Weights of a small transformer language model: 7679 steps.
MLP neurons of a small language model. Each row is named by its layer, matrix (down: output weights) and neuron, and shows model dimensions 384-511. Each number is 50 + 12 x the weight over its row's rms, rounded and kept within 0 to 99.
After each neuron's rows, "raises" lists the tokens whose logits its output raises most directly, leaving later layers aside.

L9.down528:49 54 60 45 61 35 53 54 58 52 61 41 44 53 46 67 55 47 65 32 60 60 59 49 50 36 72 35 51 61 47 49 51 61 47 45 65 46 19 45 67 42 56 37 45 44 24 42 58 50 48 49 56 65 51 42 35 41 57 59 48 35 37 59 54 51 40 58 51 38 40 56 39 76 60 60 63 47 40 55 51 40 34 37 47 44 49 50 40 49 86 30 41 67 40 56 37 66 60 65 54 50 43 70 51 58 45 55 36 61 28 57 43 46 62 60 51 33 58 43 42 65 43 68 67 56 60 48
raises: "wards", "ward ", "wards ", "shire", "borough"

L9.down271:57 54 39 59 61 62 67 23 71 54 60 40 56 47 67 35 41 37 54 45 50 50 73 54 56 64 45 53 65 50 17 38 62 58 57 57 53 67 53 48 50 63 56 53 60 55 48 61 43 57 60 64 49 55 65 59 63 44 36 45 45 39 41 56 27 23 32 40 32 58 37 26 49 56 61 38 48 57 37 39 43 45 41 55 40 40 54 31 50 25 43 39 37 34 53 39 68 57 34 45 37 32 46 65 43 46 53 36 51 42 50 61 51 48 58 42 36 53 46 56 32 55 55 42 58 50 64 45
raises: "act ", "acting ", "acts ", "acted ", "actors "

L9.down3469:52 45 31 48 67 49 52 61 42 40 39 50 60 50 48 64 49 61 64 48 24 60 67 34 22 40 45 51 23 53 61 65 59 51 57 42 41 39 55 62 64 43 41 75 51 37 55 38 45 33 61 56 51 37 40 35 28 50 59 57 70 51 69 49 52 40 39 55 40 70 32 75 38 29 69 31 50 46 46 36 50 30 35 52 56 49 53 38 56 47 75 36 42 39 47 56 64 53 24 58 28 55 60 26 40 45 57 46 40 70 74 49 57 52 43 64 38 57 56 49 37 53 55 52 55 63 49 35
raises: "work ", "work", "works", "Work ", "works "

L9.down3255:23 48 71 47 40 59 43 40 69 52 72 58 43 52 37 50 53 65 50 42 59 39 40 60 48 62 35 51 56 39 65 62 38 51 56 41 74 46 41 44 65 62 50 50 52 61 42 82 25 48 41 60 35 16 46 48 42 47 58 49 44 62 65 69 54 56 52 45 13 49 65 53 52 62 54 48 69 64 56 33 52 70 50 48 54 30 56 59 79 47 33 73 40 47 52 43 50 54 46 43 45 58 60 49 32 47 60 49 67 37 76 50 80 33 51 55 39 50 57 32 56 41 54 61 45 47 40 51
raises: "Station ", "centre ", "Center", "Centre", "Station"

L9.down3496:42 50 33 53 56 19 55 50 74 39 60 42 79 48 49 46 33 56 43 29 51 65 49 32 48 73 62 51 62 57 56 44 49 32 52 52 48 29 55 44 73 36 52 50 47 50 35 52 30 75 44 55 39 46 65 60 30 40 56 51 29 69 63 45 43 54 51 48 48 70 54 73 59 61 49 44 36 68 55 51 47 49 48 87 66 57 30 35 47 65 39 42 28 42 50 65 47 52 60 53 45 58 57 70 12 67 46 61 52 69 54 53 60 38 44 50 39 39 36 63 48 51 73 49 42 46 45 28
raises: "ong ", "ords", "aug", "ong", "oss"

L9.down223:46 44 59 48 48 49 58 41 55 39 56 53 60 57 61 48 47 44 43 59 67 51 46 44 58 51 47 47 56 51 66 47 47 60 65 56 37 44 54 15 65 68 57 51 37 57 35 48 61 54 49 44 48 56 47 47 42 47 56 51 60 42 38 55 53 52 35 43 38 49 25 41 32 58 48 37 62 49 42 47 51 42 40 60 85 34 61 70 56 38 63 59 65 45 43 58 64 42 34 37 42 50 59 64 70 34 40 41 74 49 47 51 40 48 40 50 53 45 56 64 62 30 47 64 54 33 33 62
raises: "counter", "children ", "child", "children", "col"

L9.down1613:58 59 49 39 46 60 49 36 76 47 59 49 44 76 41 55 46 42 61 61 36 46 72 68 29 44 57 40 41 51 57 54 51 54 37 31 45 14 54 52 42 34 55 57 59 53 38 51 48 32 38 55 43 51 56 44 44 45 37 35 71 33 61 55 56 47 47 69 46 59 59 44 35 49 64 41 55 52 37 66 46 44 46 49 55 72 34 45 41 44 57 48 58 52 52 53 64 44 51 59 49 60 33 52 58 54 42 26 51 63 63 45 57 43 42 52 54 59 49 47 63 57 54 64 50 50 55 55
raises: "North ", "America ", "Ireland ", "Thailand", "Europe"

L9.down71:36 71 54 54 33 37 49 64 53 51 55 49 38 52 35 60 45 54 19 42 24 58 66 55 42 54 43 63 50 61 67 37 54 65 54 41 65 49 52 40 54 53 67 46 58 52 59 59 51 49 36 46 26 65 62 51 63 47 60 59 66 58 35 65 41 41 43 45 51 53 47 34 52 52 47 56 36 33 42 54 18 35 66 46 36 55 60 61 49 39 51 56 47 39 53 73 56 52 43 37 50 43 65 48 54 37 80 36 77 60 56 51 43 52 35 56 20 51 60 50 58 48 49 62 62 32 53 30
raises: "de ", "au ", "à ", "des ", "du "

L9.down3152:46 39 61 64 48 59 49 57 42 40 55 41 54 81 52 57 61 53 42 59 67 41 63 39 55 45 60 36 61 53 63 32 66 57 67 65 51 49 40 29 62 32 62 46 68 38 57 41 53 48 46 40 41 32 26 42 40 71 56 43 56 55 63 60 32 46 60 51 49 59 57 68 63 61 65 58 43 50 45 38 44 48 59 52 55 60 53 67 53 39 38 58 50 54 48 45 53 34 49 26 46 59 64 48 50 50 57 47 55 43 47 48 37 46 57 65 76 62 47 48 50 47 37 47 49 57 68 40
raises: "def", "Def", "los", "forces ", "Fle"

L9.down28:24 45 42 32 57 57 28 41 45 70 55 43 51 66 54 36 53 52 54 53 57 60 64 36 47 43 52 65 36 24 26 53 46 39 49 37 57 54 47 46 51 35 29 66 18 60 53 62 80 47 31 48 68 53 53 56 21 44 43 69 44 58 57 40 50 57 60 38 54 32 59 59 40 54 64 46 44 41 50 35 62 46 68 40 60 43 56 57 59 46 44 58 55 36 50 50 74 44 35 46 54 33 26 49 39 63 48 52 50 41 72 41 47 51 42 61 42 53 43 21 68 44 39 27 52 47 57 32
raises: "left", "remaining ", "life", "died ", "life "

L9.down3851:50 65 58 43 44 70 51 41 58 38 47 55 42 61 59 32 59 34 53 56 43 62 40 48 35 47 48 42 58 58 42 65 27 35 65 55 58 56 50 55 55 42 59 51 56 46 56 74 68 39 39 59 65 28 38 42 44 43 30 44 35 42 73 59 54 45 56 65 70 58 50 58 64 45 61 55 38 29 61 35 72 53 40 44 55 74 58 38 34 42 64 63 71 54 68 59 40 45 72 59 61 51 74 38 38 68 45 60 53 62 62 60 50 49 34 63 46 47 58 74 38 57 38 52 54 52 61 63
raises: "76", "89", "80", "79", "90"

L9.down2740:60 49 42 42 51 62 61 43 51 42 46 76 59 37 46 54 45 62 54 30 70 40 55 39 50 53 53 68 67 27 60 61 61 57 35 50 63 38 71 44 45 34 48 38 34 31 48 59 56 61 26 52 44 54 38 41 67 62 50 57 53 41 53 28 44 64 33 46 36 41 72 45 39 63 53 60 57 43 45 48 48 57 82 50 27 36 45 72 39 47 54 49 30 65 73 50 47 42 44 45 36 54 64 51 40 53 33 42 50 53 51 72 52 34 32 53 74 66 36 81 50 60 44 58 63 47 44 45
raises: "figures ", "scores", "score ", "rate ", "figure "

L9.down2720:40 72 69 50 71 54 57 34 55 39 50 50 76 40 88 44 49 73 56 71 41 37 51 53 59 40 30 54 35 55 47 69 34 81 48 48 33 59 36 43 36 50 53 69 51 57 51 47 61 40 47 62 34 50 61 53 55 49 45 40 70 26 55 44 44 55 14 42 40 61 67 50 40 55 42 54 47 64 31 45 49 55 51 52 53 63 48 40 37 29 70 37 46 48 54 59 40 42 43 75 52 77 42 54 70 44 59 43 33 42 39 45 35 50 47 48 54 53 58 50 72 54 79 50 55 63 40 43
raises: "ab", "about ", "for", "on", "of"

L9.down750:38 34 38 63 65 46 50 34 74 44 27 38 59 57 31 48 58 61 47 66 41 47 50 53 47 37 42 46 51 49 52 50 72 52 57 51 60 45 46 29 65 68 67 50 71 54 54 33 42 48 74 50 46 47 51 49 43 34 46 46 41 62 45 44 50 44 78 55 33 48 64 57 55 78 54 48 32 43 48 64 53 60 54 64 52 30 23 44 68 59 48 70 29 40 39 50 60 68 39 40 54 48 55 55 53 63 47 37 46 45 63 51 61 45 66 34 49 32 47 26 53 44 43 47 54 74 53 46
raises: "181", "182", "180", "184", "183"

L9.down519:45 21 44 45 52 68 69 36 33 38 30 37 65 81 46 50 59 31 68 35 52 49 65 53 65 51 71 26 47 58 52 36 42 43 50 43 49 52 44 33 36 40 50 58 37 44 42 61 59 60 44 86 57 63 39 27 54 36 61 51 34 44 16 59 58 33 48 42 64 49 83 46 57 61 24 55 44 72 66 47 43 68 44 58 56 48 56 49 66 47 43 47 61 61 47 35 39 50 79 45 28 45 35 50 41 47 61 69 40 55 61 39 81 60 40 46 55 43 52 53 42 49 29 47 35 64 37 65
raises: "loan", "loan ", "don", "amount ", "contribu"

L9.down1513:29 42 55 49 50 30 48 46 55 52 59 70 28 59 45 52 48 61 74 37 60 51 52 35 44 40 45 45 56 33 47 65 45 20 73 38 54 52 40 39 44 48 57 39 40 65 48 56 43 45 41 56 57 59 55 62 59 39 37 52 68 77 57 42 27 62 58 56 53 31 79 60 48 58 57 51 51 58 47 59 27 51 48 17 55 25 39 33 49 24 45 40 53 51 44 55 39 34 45 70 46 67 72 52 62 68 44 49 53 54 49 73 55 59 50 39 40 64 33 52 61 48 68 37 34 43 58 35
raises: "3", "4", "5", "2", "1"

L9.down836:61 49 53 66 64 47 60 69 61 22 48 58 43 47 54 54 48 62 29 39 54 62 38 19 57 36 53 49 60 51 54 52 40 31 45 49 51 57 52 47 44 30 46 49 65 67 37 38 60 64 67 36 50 49 51 50 60 72 40 55 39 60 56 54 53 51 70 46 54 48 58 49 28 64 65 24 65 47 28 60 54 43 47 49 36 54 49 27 34 50 60 55 36 34 22 69 45 43 57 54 56 44 54 34 60 37 66 54 29 52 76 47 48 61 39 39 39 62 43 50 65 62 65 44 42 40 46 57
raises: "twelve ", "eight ", "six ", "three ", "ten "

L9.down2289:66 43 42 66 65 44 66 47 69 51 43 31 44 51 64 61 61 53 44 68 40 35 47 33 41 51 37 24 57 48 52 37 59 58 57 69 55 45 44 55 45 61 57 46 64 49 44 62 42 43 47 45 38 29 64 58 32 45 48 40 28 48 63 33 57 46 53 54 42 60 72 39 56 40 39 25 50 35 44 53 41 51 67 49 58 43 52 53 37 27 41 58 58 58 75 53 52 50 64 38 41 44 48 78 39 42 40 69 47 51 37 47 47 38 52 53 41 56 56 73 41 63 70 51 66 20 53 69
raises: "be ", "w", "would ", "zz", "must "

L9.down380:56 69 64 62 45 50 39 58 62 68 62 28 28 42 37 36 34 43 49 44 43 52 53 28 63 37 64 62 45 45 56 43 64 40 51 49 52 48 62 62 47 35 56 60 43 38 41 39 43 59 53 45 50 53 44 29 54 50 58 42 56 58 45 53 35 45 46 37 43 54 50 43 51 43 40 27 62 50 46 35 45 33 66 28 44 59 74 39 78 54 49 38 39 33 46 61 48 40 51 34 45 34 46 30 26 72 62 75 47 36 51 67 48 56 59 48 35 51 71 62 32 68 24 57 32 31 40 25
raises: "X", "CH", "xi", "Q", "ux"

L9.down2815:41 30 55 63 33 53 37 26 48 57 67 45 60 68 42 48 40 63 40 52 55 32 48 42 44 36 52 40 45 44 37 40 43 76 59 53 42 58 50 52 47 51 46 60 37 59 27 35 32 43 48 48 46 42 74 51 66 30 59 45 41 60 52 33 58 48 19 55 60 44 59 62 45 37 58 35 47 60 53 43 49 63 59 22 66 46 39 32 64 53 38 43 41 67 68 56 49 72 38 54 67 60 53 60 74 38 53 54 52 66 31 44 49 56 36 52 67 42 63 59 72 51 43 30 66 51 69 52
raises: "his ", "her ", "their ", "its ", "His "

L9.down1032:82 65 57 36 41 42 57 49 62 68 56 79 46 46 37 18 59 74 56 51 57 73 39 25 42 64 38 24 57 64 37 43 44 48 39 43 42 54 49 18 47 41 50 48 45 58 37 47 68 44 60 37 38 52 50 55 54 45 63 44 51 49 32 59 68 84 51 35 64 45 54 39 43 62 54 54 60 47 56 38 27 39 29 64 42 65 56 33 55 34 39 45 38 48 42 57 46 42 49 68 32 65 52 62 34 58 46 35 67 53 50 49 58 48 45 71 53 31 64 52 75 19 46 68 62 46 41 52
raises: "times", "times ", "occas", "months ", "years "

L9.down2120:55 72 66 41 40 54 54 54 60 46 30 66 59 41 57 41 41 51 68 48 38 28 48 45 48 66 45 51 63 62 51 40 48 54 50 58 48 33 50 28 50 67 35 37 56 49 42 55 70 55 69 45 43 52 54 50 21 43 67 39 65 48 52 26 49 42 68 55 67 55 50 34 53 57 54 55 42 43 61 58 45 58 62 51 46 33 11 50 56 84 27 63 44 36 41 41 74 55 40 48 71 37 54 65 30 47 38 33 51 46 37 48 43 48 39 56 58 36 84 44 70 46 50 65 63 64 48 44
raises: "184", "183", "180", "181", "182"

L9.down2049:61 34 63 41 54 45 58 37 66 26 45 63 49 30 71 48 51 49 58 58 50 50 53 45 48 40 60 41 47 57 64 53 48 65 31 53 58 48 50 66 75 60 38 57 76 62 50 47 48 56 38 40 56 57 58 51 57 50 53 56 49 46 54 56 54 60 35 46 48 34 35 37 44 58 50 63 45 44 46 27 51 37 49 38 58 55 49 28 52 67 64 51 50 29 66 38 54 44 58 69 57 52 72 58 82 78 43 53 69 51 53 52 58 63 53 37 44 49 60 65 63 48 45 42 41 63 46 47
raises: "on", "then", "y", "of", "by"

L9.down1851:50 44 57 51 45 51 41 58 46 34 47 50 43 56 39 42 26 46 49 43 50 53 54 51 73 59 57 47 69 49 57 62 57 54 74 44 51 54 44 39 57 64 39 40 59 54 58 34 69 50 78 62 52 39 64 45 46 75 51 65 44 59 46 53 53 42 59 34 45 68 46 58 47 62 49 23 58 63 60 46 43 17 39 69 69 54 56 42 49 53 59 51 48 35 58 72 66 34 38 51 52 55 59 22 52 51 58 60 49 57 66 52 43 52 52 62 57 54 52 56 57 61 38 37 58 41 50 43
raises: "three ", "five ", "two ", "four ", "six "

L9.down2220:33 57 56 56 41 47 65 44 55 46 51 74 67 62 59 72 50 46 65 47 50 49 65 40 79 28 51 48 49 60 45 37 68 55 40 68 54 63 69 44 59 40 61 54 44 30 67 55 39 41 53 58 54 70 36 60 75 68 59 49 73 38 40 66 58 61 55 53 62 54 38 71 63 52 50 67 55 36 58 08 40 37 47 57 58 56 41 55 58 46 54 39 59 36 43 55 48 49 48 64 37 76 48 49 63 58 25 58 48 56 45 64 49 47 44 48 50 77 58 34 49 46 49 76 79 68 38 67
raises: "times ", "World ", "times", "op", "European "

L9.down2256:54 66 52 37 59 29 32 35 57 41 45 33 70 36 62 41 48 59 34 47 41 69 63 56 57 35 39 38 70 57 39 28 30 56 72 54 58 41 39 42 42 57 52 33 58 31 60 48 26 64 71 37 66 57 35 36 59 49 42 54 47 58 47 20 45 48 50 41 61 47 49 83 40 51 56 48 29 74 51 42 52 59 57 35 32 63 51 44 43 51 34 49 49 39 73 46 81 54 59 53 56 50 57 57 55 34 36 41 60 70 53 43 57 53 48 51 52 40 57 39 49 60 45 42 64 68 40 36
raises: "Def", "Center ", "def", "For", "Center"

L9.down2158:42 66 39 35 43 54 31 58 26 57 51 64 34 64 66 53 38 54 54 38 46 37 56 49 34 35 37 55 54 30 40 60 51 65 32 62 49 55 30 53 42 33 38 70 55 63 27 38 48 41 34 53 49 71 63 66 42 25 69 30 50 49 53 33 73 53 49 53 75 60 36 49 48 58 60 47 54 52 66 60 60 48 66 23 55 56 49 40 32 45 45 46 40 47 64 46 61 63 47 55 39 66 54 53 35 41 53 70 54 46 68 49 37 78 51 56 29 40 52 77 40 77 58 80 49 58 62 48
raises: "would ", "called ", "could ", "named ", "should "

L9.down2975:70 66 62 28 55 49 36 64 60 61 51 57 66 35 69 44 49 40 44 45 40 59 65 60 65 26 66 36 68 49 33 37 52 44 51 35 37 74 52 34 75 39 48 56 51 45 41 63 48 55 39 45 41 54 62 62 69 36 42 56 19 40 55 54 40 54 43 37 63 34 46 52 62 33 47 64 49 46 58 45 57 47 37 44 46 47 59 60 50 50 62 58 67 37 48 50 44 57 44 28 57 58 55 50 49 55 28 48 43 35 56 53 51 45 43 45 43 69 46 54 44 42 42 75 77 64 64 42
raises: "times ", "time", "times", "wor", "time "

L9.down2964:50 57 38 60 56 52 44 65 51 43 38 48 34 52 42 13 64 35 38 39 37 52 54 46 45 58 70 53 59 35 67 62 65 67 58 43 58 53 43 55 52 50 62 45 34 56 64 64 61 41 38 46 33 57 36 36 45 45 30 47 28 42 52 47 55 63 73 68 55 57 59 50 57 50 73 46 36 75 61 62 76 38 51 39 42 33 37 33 66 55 59 71 36 32 72 67 56 57 64 36 37 62 34 35 60 53 63 54 49 58 32 55 48 66 43 68 56 62 50 55 41 56 44 35 58 47 51 44
raises: "88", "75", "89", "80", "76"

L9.down907:38 45 59 57 48 48 73 55 62 40 48 41 62 52 54 45 63 56 47 44 60 46 52 51 50 34 45 23 56 59 62 52 56 55 33 42 58 66 64 33 50 52 57 62 51 51 59 65 73 51 67 46 21 45 59 57 54 46 75 47 65 55 60 61 28 38 54 52 55 45 58 71 40 43 42 31 23 54 37 49 54 59 22 46 45 69 56 46 45 37 45 40 48 56 55 56 51 59 40 53 55 59 55 49 75 46 18 42 64 75 46 51 46 44 61 21 51 64 57 53 67 74 62 67 49 41 53 43
raises: "off", "out", "over ", "over", "away "

L9.down3883:29 49 36 41 52 48 55 66 44 50 44 44 49 56 43 71 48 30 40 47 55 57 65 27 47 47 58 67 39 26 48 36 69 64 66 62 54 56 53 57 57 23 51 47 59 78 56 41 64 47 52 54 35 29 63 51 59 29 57 58 39 26 29 45 37 57 60 41 45 61 28 53 45 57 75 47 28 85 46 44 46 53 46 52 39 54 48 54 49 48 37 60 24 40 29 47 73 56 72 48 41 54 51 58 55 40 43 70 36 56 47 52 41 45 61 50 25 40 38 73 53 58 40 45 38 53 72 48
raises: "named ", "called ", "referred ", "listed ", "recognized "

L9.down3595:62 58 45 68 38 45 39 59 67 65 58 58 41 46 37 56 57 29 54 37 56 38 50 43 51 50 39 38 51 45 57 61 21 35 40 45 43 39 65 33 55 39 63 50 65 41 59 52 56 46 55 42 50 28 48 65 42 64 43 57 57 56 63 55 71 42 45 81 51 44 72 45 29 41 44 68 51 44 41 52 31 67 54 34 54 46 71 42 55 66 32 57 51 23 56 54 57 49 59 36 50 64 59 52 42 64 46 71 52 56 52 57 22 48 37 17 65 52 38 39 49 66 71 56 35 49 39 35
raises: "The ", "A ", "That ", "It", "What "

L9.down3988:52 40 51 62 68 34 39 41 50 33 50 66 46 49 53 53 49 59 47 34 34 63 57 60 62 44 50 33 23 56 48 38 58 52 48 43 36 68 46 60 47 53 39 88 57 57 44 26 41 65 52 55 38 53 63 53 57 41 39 48 27 77 63 62 37 56 53 51 55 55 47 65 67 55 63 46 24 41 40 58 63 59 58 57 59 35 45 57 51 54 44 53 67 51 42 52 57 40 69 39 41 55 59 40 70 51 39 60 39 66 37 58 53 34 78 45 32 47 71 32 39 26 65 40 65 50 48 28
raises: "War ", "war ", "War", "all", "war"

L9.down1223:57 28 36 59 54 42 61 40 34 32 55 48 37 42 57 52 26 57 19 40 33 53 61 60 52 45 54 50 37 46 63 41 52 58 47 54 50 32 50 52 53 37 63 44 37 57 57 58 69 68 36 46 38 55 44 47 57 57 42 46 53 44 35 39 41 36 57 47 50 35 80 51 51 45 41 59 45 67 45 45 34 36 41 27 62 48 54 34 37 43 33 40 56 50 46 54 49 55 49 62 56 59 73 47 72 39 66 55 47 48 53 44 45 46 36 22 51 59 43 66 29 73 61 41 45 40 34 59
raises: "in", "ins ", "ine ", "ins", "ine"

L9.down417:34 61 22 35 50 67 61 41 37 55 50 62 53 43 57 66 43 62 54 52 43 57 65 32 61 49 82 30 60 53 39 38 74 46 47 66 42 37 54 34 42 46 51 57 38 39 56 48 49 53 47 57 68 60 29 56 48 31 51 46 78 63 56 44 42 31 46 51 50 64 46 39 51 51 61 36 55 44 49 46 53 38 33 53 80 72 59 55 70 52 58 55 69 66 42 61 56 59 47 39 33 52 68 35 42 46 28 50 53 58 44 39 57 51 40 52 40 67 59 61 67 63 58 33 66 54 48 37
raises: "paper", "paper ", "Post", "papers ", "Her"

L9.down898:37 52 54 46 58 61 40 53 64 30 48 55 33 53 55 42 81 49 50 46 61 54 45 28 44 36 48 52 42 61 35 59 49 75 41 57 58 61 26 46 33 43 53 32 61 43 62 34 48 38 49 43 63 54 63 59 49 46 51 53 49 63 71 52 54 47 49 42 53 62 77 58 66 33 59 43 57 43 50 44 56 29 68 67 28 82 53 60 64 58 68 51 39 50 67 67 59 55 58 26 57 38 43 39 44 54 41 45 37 46 50 67 43 42 34 59 47 48 40 36 34 17 53 50 45 26 38 66
raises: "death ", "death", "suicide ", "passing ", "break"

L9.down141:48 45 46 47 40 48 51 65 65 54 32 45 46 49 49 66 48 66 33 60 41 54 45 30 61 67 38 58 47 55 32 67 61 68 81 40 51 53 70 53 50 43 50 38 46 38 66 49 41 42 52 43 22 44 57 36 55 48 46 15 72 65 55 41 74 49 45 57 34 49 67 57 44 24 44 47 62 66 25 45 42 25 65 55 48 46 54 64 39 62 39 38 48 75 64 53 27 49 38 54 41 39 27 62 58 56 47 39 49 53 37 35 66 53 47 46 56 50 34 60 66 65 50 45 43 42 56 32
raises: "Association ", "Canada ", "Union ", "Ireland ", "Act "

L9.down2593:41 51 56 38 54 27 57 69 45 50 45 43 28 62 36 36 39 39 53 50 77 39 51 66 64 74 49 56 52 55 57 59 70 53 42 43 69 47 45 32 22 66 50 56 52 61 48 54 46 72 57 66 71 39 51 49 56 79 72 48 41 57 58 72 35 66 38 48 31 51 64 46 41 65 40 85 49 64 42 64 34 62 63 35 57 53 59 60 59 50 35 47 39 69 62 49 50 17 29 55 37 54 24 68 81 62 61 51 57 61 68 64 67 37 43 45 51 39 41 65 50 39 64 62 31 35 45 44
raises: "azz", "ITA", "Gi", "Italy", "Italy "

L9.down3260:69 50 34 62 55 33 47 43 37 07 41 41 56 48 64 46 30 78 52 39 45 47 44 44 57 41 47 44 41 55 46 34 68 53 46 43 56 37 39 54 48 31 54 63 37 41 56 34 30 56 52 53 38 60 35 43 81 28 48 41 42 49 58 38 69 25 28 45 60 53 45 57 63 25 64 46 52 56 25 37 54 45 38 22 45 29 63 70 56 47 42 49 45 55 50 50 45 66 38 59 53 64 49 41 47 64 64 47 62 46 65 16 50 44 72 49 39 44 42 44 52 42 47 53 39 71 54 60
raises: "def", "Def", "adem", "aband", "acqu"

L9.down111:35 41 49 30 29 42 52 44 42 59 35 32 48 70 55 61 66 63 42 51 67 55 44 45 45 24 53 59 61 55 58 48 39 51 51 61 35 29 67 61 50 37 42 51 57 55 48 48 50 52 45 32 57 51 46 69 59 49 57 78 44 70 36 56 52 53 70 42 60 79 45 55 45 49 65 43 69 78 53 51 57 41 48 44 35 33 65 27 51 52 77 57 61 25 47 48 61 63 66 52 53 58 50 45 58 59 67 31 47 65 50 74 27 63 47 57 51 80 57 28 47 63 46 55 69 52 42 57
raises: "party ", "party", "force ", "company ", "companies "

L9.down1902:51 37 30 55 37 51 49 53 47 62 47 43 66 47 55 42 59 48 51 46 54 43 60 53 36 43 26 54 65 45 45 39 38 67 58 63 37 54 55 41 35 42 71 46 46 54 42 73 57 68 41 54 50 36 44 57 52 49 42 58 51 57 34 71 33 47 54 52 64 60 61 56 54 19 40 54 40 56 36 40 45 57 52 40 51 42 41 64 41 73 23 37 48 49 46 55 54 51 58 42 64 61 31 31 48 59 52 53 50 44 63 54 70 53 54 43 71 57 61 47 34 52 47 60 45 59 42 65
raises: "into ", "through ", "int", "int ", "ves "

L9.down294:52 49 45 34 39 60 56 76 45 48 60 35 40 48 63 46 64 55 50 32 77 36 61 56 25 54 34 30 43 52 50 69 63 43 54 60 46 53 34 43 49 27 38 53 36 51 50 74 46 69 50 50 16 58 47 53 50 45 42 56 37 44 43 83 36 53 44 50 42 47 50 63 39 28 51 34 67 65 56 42 59 33 50 44 61 34 40 56 55 59 57 22 78 36 42 57 52 53 72 54 65 52 40 30 51 60 33 46 58 31 43 57 38 61 32 44 39 59 38 38 43 46 38 46 47 61 58 40
raises: "time", "time ", "ter", "air", "air "

L9.down824:61 38 37 71 72 26 50 41 57 59 49 48 76 30 70 61 73 46 50 41 24 41 43 51 48 64 60 45 54 53 53 44 43 51 54 76 51 60 41 54 69 54 59 49 33 48 49 61 47 25 54 51 56 46 42 50 48 42 35 40 57 24 65 56 41 53 62 47 35 50 59 64 43 62 47 55 40 75 64 53 57 72 53 67 58 51 45 47 47 57 32 52 57 52 52 40 59 43 42 60 42 35 62 40 45 51 33 45 58 42 58 48 39 48 36 75 56 49 37 64 45 64 44 47 68 56 43 35
raises: "record", "record ", "at", "rat", "mental "

L9.down2992:64 37 45 68 64 41 41 56 69 44 56 70 32 45 63 25 48 42 35 53 66 39 58 59 40 40 50 44 67 68 45 62 75 46 55 63 43 57 48 49 67 30 60 57 47 47 46 48 47 51 51 38 59 66 47 64 50 67 44 37 42 40 72 48 46 48 41 50 50 45 53 75 56 46 39 48 32 46 57 42 52 43 41 64 42 31 73 57 72 59 55 77 31 43 36 52 43 34 47 55 44 56 37 41 43 48 47 46 57 47 42 34 33 38 40 38 57 64 60 41 55 39 58 71 56 49 57 38
raises: "Helsink", "Columb", "Montreal ", "Brooklyn", "Sof"

L9.down210:24 49 33 52 71 54 61 47 55 41 44 54 41 65 42 33 49 30 42 67 38 49 34 42 49 31 46 58 31 42 41 59 38 53 66 59 36 47 58 54 43 41 44 68 45 52 54 53 52 38 69 43 68 59 51 54 50 49 51 46 52 80 35 50 47 51 42 49 36 63 38 46 55 54 60 42 63 27 54 66 62 46 44 58 47 52 50 55 39 24 48 38 60 64 77 57 44 43 49 49 24 23 38 51 65 56 37 50 52 53 74 52 32 53 41 45 46 59 78 25 25 71 49 45 65 70 79 49
raises: "J", "D", "A", "Q", "DC"

L9.down910:52 37 54 49 42 31 47 52 48 39 61 36 28 57 55 61 40 26 45 41 50 53 45 40 41 55 32 53 39 47 42 46 55 27 69 39 58 31 49 64 71 65 55 52 52 39 38 47 37 52 47 56 50 24 61 45 37 50 43 55 80 65 41 39 46 61 43 47 49 48 53 39 66 56 58 42 36 37 67 41 37 36 54 44 64 62 39 41 78 36 72 76 50 56 39 75 53 58 47 78 46 49 33 19 63 29 29 91 57 45 54 55 58 55 40 78 51 61 60 53 51 59 59 38 56 59 42 45
raises: "work", "his ", "Work ", "her ", "writ"

L9.down124:56 69 42 61 66 48 48 67 37 46 61 44 57 40 60 63 41 52 60 41 59 53 39 48 33 28 65 45 71 48 43 66 22 39 47 71 34 44 55 43 47 63 36 47 50 48 39 44 64 41 65 55 68 48 42 66 48 60 62 54 62 33 55 56 49 56 42 35 54 54 77 54 57 46 53 33 36 69 41 48 48 48 73 72 60 48 66 39 60 26 26 48 31 68 42 51 31 40 40 57 58 55 45 56 70 27 45 46 61 52 62 53 45 48 43 36 28 55 63 58 52 53 69 50 68 42 55 49
raises: "Record ", "record ", "recorded ", "record", "records "